Weights of a small GPT-style language model, trained from scratch on English Wikipedia.
Size: 8 layers, width 384, 6 heads of 64, MLP 1536 tanh GELU, vocabulary 11033.
MLP neurons of a small language model. Each row is named by its layer, matrix (down: output weights) and neuron, and shows model dimensions 256-383. Each number is 50 + 15 x the weight over its row's rms, rounded and kept within 0 to 99.
A block is one neuron, or neurons of one layer that tend to fire together. Before each block is what it responds to, as a language model described it from the Wikipedia text at the highest values.

Responds to: Base-form verbs right after to or a modal like can, would or could, such as to work, can move, will take.
L5.down410:10 51 73 52 51 41 34 32 54 66 53 47 64 37 51 50 55 41 33 35 55 09 31 41 59 41 44 36 49 56 65 55 29 56 36 55 75 50 43 42 47 34 60 53 61 50 61 60 82 62 59 59 46 29 45 26 49 51 61 69 19 38 48 33 53 67 72 50 65 56 56 21 75 43 47 36 53 57 58 27 39 67 41 33 23 72 68 41 39 56 36 57 97 42 30 43 61 62 61 45 43 82 42 52 72 57 40 37 56 45 36 34 66 50 37 34 44 43 40 65 58 76 76 69 24 76 36 44
L5.down683:27 41 71 41 77 33 49 39 54 77 50 59 18 39 16 08 29 66 88 71 31 08 51 68 67 27 25 77 45 51 74 30 51 23 51 51 68 73 31 45 48 42 40 61 42 40 55 60 21 65 33 74 73 29 45 40 48 44 36 31 37 67 51 57 63 73 58 66 67 76 52 48 64 52 38 60 84 54 41 56 46 65 67 42 46 39 42 51 37 22 80 56 62 54 46 72 56 26 55 48 48 31 44 44 32 54 28 72 29 55 43 63 75 46 56 69 59 43 41 47 78 40 61 58 19 45 38 54
L5.down753:53 67 61 55 44 62 26 40 76 65 60 67 70 45 22 57 26 46 39 61 64 58 64 61 57 26 57 57 40 65 41 69 58 42 67 45 70 48 29 43 44 72 41 61 31 40 50 46 57 53 56 41 52 12 17 37 57 39 59 51 40 33 56 30 47 43 19 37 74 45 49 26 65 73 24 22 54 46 43 29 41 87 35 63 45 60 47 20 47 76 42 87 80 54 38 65 69 70 43 37 61 63 72 34 49 42 27 45 46 47 34 40 65 40 50 48 28 55 43 57 60 53 50 62 50 70 44 58
L5.down882:33 60 63 28 67 61 57 43 47 53 56 45 80 66 33 59 66 56 75 25 28 55 49 72 54 64 54 63 22 36 63 28 66 48 51 62 60 46 21 42 63 62 49 26 58 75 50 31 51 67 38 46 59 31 53 20 48 31 54 48 59 45 62 72 49 81 16 83 78 69 42 44 60 36 50 46 59 14 43 33 35 75 40 29 42 60 41 32 46 35 26 38 72 41 34 45 53 24 40 55 40 60 62 57 83 49 44 53 41 43 36 75 93 49 35 63 58 36 40 62 34 62 63 48 42 68 51 36

Responds to: Abstract nouns or verb stems for activities, processes or conditions, often after the or to, such as study, belief, training, participation, development.
L2.down13:15 46 60 69 39 67 43 55 63 74 20 32 49 51 36 58 31 45 44 40 53 72 38 85 74 48 38 33 58 43 32 55 45 51 43 60 48 47 54 50 57 60 39 59 32 41 50 59 59 38 24 77 63 31 52 84 36 41 51 51 36 60 16 59 45 46 41 54 56 32 38 44 59 42 35 59 55 47 81 58 72 72 51 49 42 45 40 90 54 74 46 41 41 44 88 74 49 46 31 44 77 59 58 89 43 44 26 52 50 43 51 28 63 61 57 29 40 66 68 48 41 62 30 45 64 70 56 24
L2.down42:48 46 57 51 43 26 31 50 66 47 49 52 44 64 49 47 44 74 57 63 64 27 56 45 66 77 50 26 37 52 26 50 56 55 47 29 65 21 37 59 74 46 51 42 31 54 58 44 73 47 53 40 72 24 58 62 41 33 61 31 51 38 47 48 47 22 34 41 40 60 41 36 50 44 52 50 45 51 56 58 50 55 51 35 28 65 42 31 34 59 54 22 62 42 61 58 54 67 39 50 35 45 40 75 47 47 52 36 46 64 34 10 71 54 36 40 25 35 47 49 40 74 43 47 55 68 25 54
L2.down97:25 55 56 53 77 62 60 39 61 28 59 58 66 71 27 38 69 43 63 68 38 27 31 70 43 85 64 40 31 32 53 76 40 42 62 51 57 41 49 56 61 35 54 34 51 36 52 55 77 40 59 70 37 37 41 75 27 47 46 56 58 33 45 18 33 75 41 36 49 53 48 65 50 67 69 74 38 48 22 71 65 45 47 43 65 45 48 68 31 60 29 42 45 39 60 52 32 44 36 71 42 16 60 49 65 35 53 51 50 71 43 63 40 52 25 39 05 46 70 55 28 76 41 61 35 48 43 43
L2.down184:64 49 70 46 61 27 58 68 56 31 42 59 25 45 51 66 48 19 83 55 41 10 36 25 35 63 63 72 51 34 48 44 28 38 50 59 37 26 60 33 49 39 27 36 59 45 85 59 32 46 23 28 68 33 42 59 44 56 30 38 42 51 55 33 42 67 56 61 67 60 41 67 30 55 83 56 61 51 53 64 46 55 58 21 40 36 54 45 54 45 35 18 53 52 86 67 43 51 32 30 39 31 52 48 55 51 63 52 46 42 52 53 78 42 44 53 60 59 63 42 60 62 78 50 54 70 51 27
L2.down247:67 63 73 72 91 71 46 20 47 89 60 57 48 39 54 44 45 58 52 47 48 21 45 38 50 44 36 37 28 45 60 52 36 51 73 40 42 46 57 64 56 45 65 35 49 66 27 40 51 58 57 99 22 45 63 82 50 36 73 54 61 59 35 50 61 48 49 42 43 48 42 33 65 63 24 49 69 54 56 33 70 48 54 63 61 68 56 56 55 57 55 40 42 68 57 15 57 46 47 52 36 28 75 61 80 46 41 68 35 62 39 36 34 52 28 77 29 29 33 59 70 48 41 56 56 86 46 56
L2.down320:52 45 40 52 68 66 54 40 57 66 22 55 54 44 56 50 59 31 33 33 67 00 43 18 34 56 21 51 60 56 46 70 38 71 61 70 57 52 49 40 61 48 56 47 49 21 43 49 42 30 63 48 77 57 35 59 45 53 47 50 51 51 31 37 33 43 35 44 38 45 69 61 26 65 51 60 58 32 56 62 20 50 72 46 51 47 54 68 34 53 37 29 41 51 86 67 55 17 58 58 40 43 43 77 25 65 65 52 26 58 88 51 52 64 48 65 26 58 46 79 47 57 41 70 28 59 26 53
L2.down516:47 50 25 37 63 61 33 51 35 45 51 45 68 61 47 42 47 27 45 37 51 22 75 58 38 40 40 45 52 51 57 46 64 36 60 62 22 52 62 87 53 71 51 61 46 46 64 80 41 70 28 49 68 74 40 59 44 47 61 64 48 68 47 32 41 29 30 46 73 60 60 51 59 17 23 24 56 41 74 56 32 87 53 60 40 55 76 44 64 32 56 46 52 43 60 45 36 64 28 29 63 65 52 33 62 41 50 55 21 50 56 41 22 58 66 28 42 48 33 57 33 42 31 49 52 63 32 97
L2.down584:56 75 34 35 51 39 41 39 54 63 48 57 80 85 45 43 28 36 55 42 37 36 25 46 25 58 26 64 42 53 85 54 88 29 59 57 47 51 47 66 35 44 74 31 44 55 33 55 69 49 27 43 47 12 49 48 54 59 28 34 72 62 57 61 48 44 39 22 50 45 48 29 64 61 55 69 70 44 30 44 53 37 43 35 68 61 51 71 41 28 46 89 56 50 56 43 49 47 55 45 40 25 56 28 45 63 63 43 50 45 56 54 49 76 51 49 61 50 52 49 47 28 18 50 45 52 42 65
L2.down589:39 51 41 56 47 43 32 48 60 39 50 13 35 54 17 37 30 51 57 77 41 00 56 74 26 50 51 61 31 35 51 74 34 24 26 48 47 68 48 46 56 55 63 49 54 54 44 18 46 23 38 38 61 51 39 71 78 43 80 26 49 21 36 54 56 52 45 51 36 51 83 47 47 56 64 77 48 27 42 49 38 52 52 57 35 42 39 32 45 49 22 72 75 13 37 42 57 54 76 52 45 51 63 54 37 20 67 37 43 57 58 55 44 59 64 44 28 33 26 85 43 28 36 64 20 37 43 67
L2.down732:30 13 34 60 47 46 32 39 76 47 51 28 42 50 70 47 50 67 43 69 57 09 45 72 49 62 55 58 20 48 20 52 46 50 53 40 65 48 58 45 58 49 75 46 47 38 16 61 55 60 62 40 45 34 64 59 33 40 44 68 54 75 06 42 25 54 47 74 52 62 41 37 43 31 53 73 69 23 24 40 49 64 19 38 66 43 65 59 28 56 36 29 68 36 71 83 20 48 42 34 46 28 72 39 53 47 69 52 57 67 46 42 36 54 43 20 26 69 58 54 51 73 54 55 56 47 44 65
L2.down857:33 53 60 48 30 49 51 39 52 22 57 65 41 63 28 56 29 24 49 85 89 46 39 47 61 48 38 62 19 60 53 55 36 33 42 44 61 46 70 57 71 40 47 84 60 44 63 49 46 28 44 21 40 37 42 55 33 10 53 38 40 39 30 29 67 51 56 63 57 37 21 46 59 55 58 66 55 27 25 54 60 49 41 32 26 59 48 45 45 55 46 29 41 26 68 69 37 28 51 50 57 50 54 30 47 28 57 61 22 56 44 57 87 60 77 24 52 42 49 70 56 56 51 46 50 49 63 46
L2.down903:17 42 41 54 83 56 48 39 63 33 50 48 34 19 47 56 72 59 44 54 55 27 48 27 48 62 64 41 67 55 60 75 56 52 41 15 57 24 41 35 47 42 60 38 62 43 58 48 36 52 29 56 57 47 51 39 43 57 80 71 54 68 50 54 35 53 72 47 16 81 30 53 19 37 38 55 37 79 64 55 37 38 52 41 61 57 40 56 53 58 30 61 40 54 69 34 35 34 64 43 50 61 52 17 47 46 84 37 63 45 39 59 37 50 37 30 45 60 50 56 56 47 40 62 40 72 79 43
L2.down1269:46 80 70 45 73 40 49 48 46 64 68 52 58 76 71 59 53 66 52 44 36 53 75 52 34 61 39 45 31 73 34 47 58 55 53 65 46 32 25 33 54 48 41 29 39 73 62 58 52 25 58 48 66 62 53 62 58 42 52 34 45 48 60 48 66 35 33 39 56 29 72 62 81 44 72 79 69 35 59 70 55 56 81 50 79 23 42 33 71 36 32 51 39 48 36 87 43 48 33 45 51 63 44 71 07 72 29 58 53 52 43 74 38 43 38 14 73 73 67 57 44 29 71 61 59 49 59 51
L2.down1345:41 54 45 64 32 61 28 65 55 60 40 66 57 29 57 58 54 79 34 41 50 44 54 75 60 44 49 54 43 44 33 54 52 46 49 42 71 68 35 51 25 59 60 56 59 51 22 94 41 52 50 37 70 34 65 54 57 28 44 52 36 54 29 65 72 60 42 69 71 68 53 37 52 46 40 65 33 29 82 57 69 81 48 27 49 51 49 44 76 40 31 46 49 21 40 43 73 64 37 64 40 60 26 67 08 45 41 61 33 33 59 65 67 57 43 42 49 53 40 32 54 76 20 71 39 58 21 29
L2.down1407:46 48 70 56 69 46 56 63 61 35 44 74 47 80 46 41 40 34 43 79 51 65 68 37 62 67 37 51 20 47 40 53 42 44 62 33 43 60 38 39 58 44 80 47 39 52 66 43 32 37 26 55 39 51 59 66 20 53 46 57 48 62 32 23 35 38 53 39 25 61 28 50 39 52 37 49 29 55 42 53 51 60 51 44 48 57 46 58 48 53 66 42 53 54 91 57 39 39 56 75 47 40 36 42 49 54 76 53 41 57 34 36 67 54 41 48 45 43 62 66 30 69 68 23 75 81 33 72
L2.down1481:44 46 72 53 36 44 40 31 41 68 55 12 73 66 51 37 47 52 53 55 65 37 34 61 19 34 36 52 31 47 66 57 27 36 65 58 48 28 51 57 49 18 64 17 44 42 35 53 61 24 52 46 57 60 63 84 33 49 67 34 63 61 17 42 42 34 59 66 54 61 17 10 56 55 63 36 73 44 48 50 48 63 50 34 70 55 66 75 41 58 74 53 47 79 76 67 60 25 37 30 63 33 15 56 46 52 45 43 37 44 61 48 63 56 33 52 27 38 86 65 26 51 30 58 77 61 57 55

Responds to: Subject pronouns opening a clause right before its verb, like He, It, she, they, who and we, plus modal can; also we-pieces (weaker, weighing).
L3.down376:62 55 38 50 56 42 49 61 37 40 57 52 76 53 65 47 51 51 44 74 54 52 53 52 48 55 53 71 66 67 15 51 54 46 59 43 42 65 50 52 55 35 75 35 42 53 56 47 74 78 37 50 46 34 34 73 55 62 61 59 39 54 54 24 49 48 36 67 64 32 33 30 72 66 65 76 54 39 69 55 42 33 55 63 57 36 57 23 44 22 55 36 99 76 53 65 41 27 56 26 55 40 46 48 52 60 51 59 59 47 50 30 41 46 18 62 58 38 64 70 46 39 52 65 65 48 36 48

Responds to: Abstract nouns naming a field, activity or domain, often after a modifier, such as research, treatment, training, security, education.
L3.down1520:00 53 61 65 53 75 50 57 68 45 66 16 51 56 22 54 48 69 72 55 61 25 47 52 52 25 60 32 46 71 29 30 73 46 62 24 70 27 69 57 56 31 47 28 30 29 33 63 60 61 43 49 53 28 38 49 53 70 75 45 54 36 48 34 46 64 76 47 25 51 40 43 45 60 48 52 60 51 42 54 42 24 42 43 59 39 22 62 49 50 54 38 56 47 47 64 67 52 25 63 63 17 59 62 24 42 49 42 48 48 36 58 33 61 50 42 34 72 54 67 49 77 51 40 53 63 64 17

Responds to: Subject pronouns and relative pronouns opening a clause after a period, comma or conjunction, just before the verb (It, he, which, they).
L5.down267:51 48 45 38 65 45 56 35 21 40 77 67 51 42 15 48 41 64 71 48 33 58 61 50 88 19 56 74 91 57 35 66 35 61 51 53 43 58 28 72 58 24 43 46 40 71 61 43 57 43 82 62 55 17 31 52 53 52 56 75 61 41 48 50 44 45 31 70 42 55 56 23 48 75 30 53 51 53 55 45 60 62 61 91 44 44 54 61 44 45 40 45 76 49 63 70 22 73 52 30 31 61 49 39 46 52 32 44 61 60 68 50 59 66 53 19 31 53 69 32 50 53 67 56 27 31 44 61
L5.down312:37 45 38 50 69 60 50 60 13 23 54 55 45 40 34 29 30 51 37 84 51 23 63 64 76 50 53 62 75 73 36 42 73 32 45 37 62 56 69 59 54 41 65 68 54 51 61 57 68 74 62 70 53 27 29 37 74 50 53 58 41 48 49 65 49 43 65 54 72 65 65 45 88 56 46 50 55 61 63 69 64 31 56 59 34 36 46 39 28 34 57 72 77 42 48 61 34 41 39 47 52 33 20 36 55 37 51 54 58 43 38 23 41 41 41 83 29 31 52 50 67 42 30 56 48 35 53 42
L5.down485:68 36 42 46 69 49 56 51 65 34 27 53 51 52 44 31 55 52 46 66 20 37 47 38 53 49 46 54 59 74 68 48 33 79 41 45 19 73 25 67 42 40 55 46 55 47 72 40 74 58 58 72 64 45 32 39 49 64 39 78 34 45 72 66 73 64 33 51 44 25 52 69 75 57 58 66 90 45 71 33 19 42 56 45 57 45 53 52 48 45 64 55 63 87 52 51 48 51 58 51 58 60 52 43 55 27 24 54 41 38 58 22 40 44 25 36 44 49 50 64 37 45 49 23 31 56 17 71
L5.down570:51 44 35 53 47 54 66 35 39 00 50 46 50 22 47 60 46 70 50 51 48 39 61 37 77 46 45 58 35 67 48 54 61 63 43 33 42 64 20 55 82 84 38 48 68 60 40 45 37 40 23 53 38 67 27 36 53 62 44 63 68 76 65 40 44 70 60 37 42 36 73 21 59 44 43 49 31 53 22 33 25 67 71 46 73 53 54 27 69 50 53 33 33 59 67 24 53 35 71 80 34 13 74 29 25 52 79 56 49 55 50 72 42 30 47 34 54 54 54 40 58 51 29 31 68 56 56 45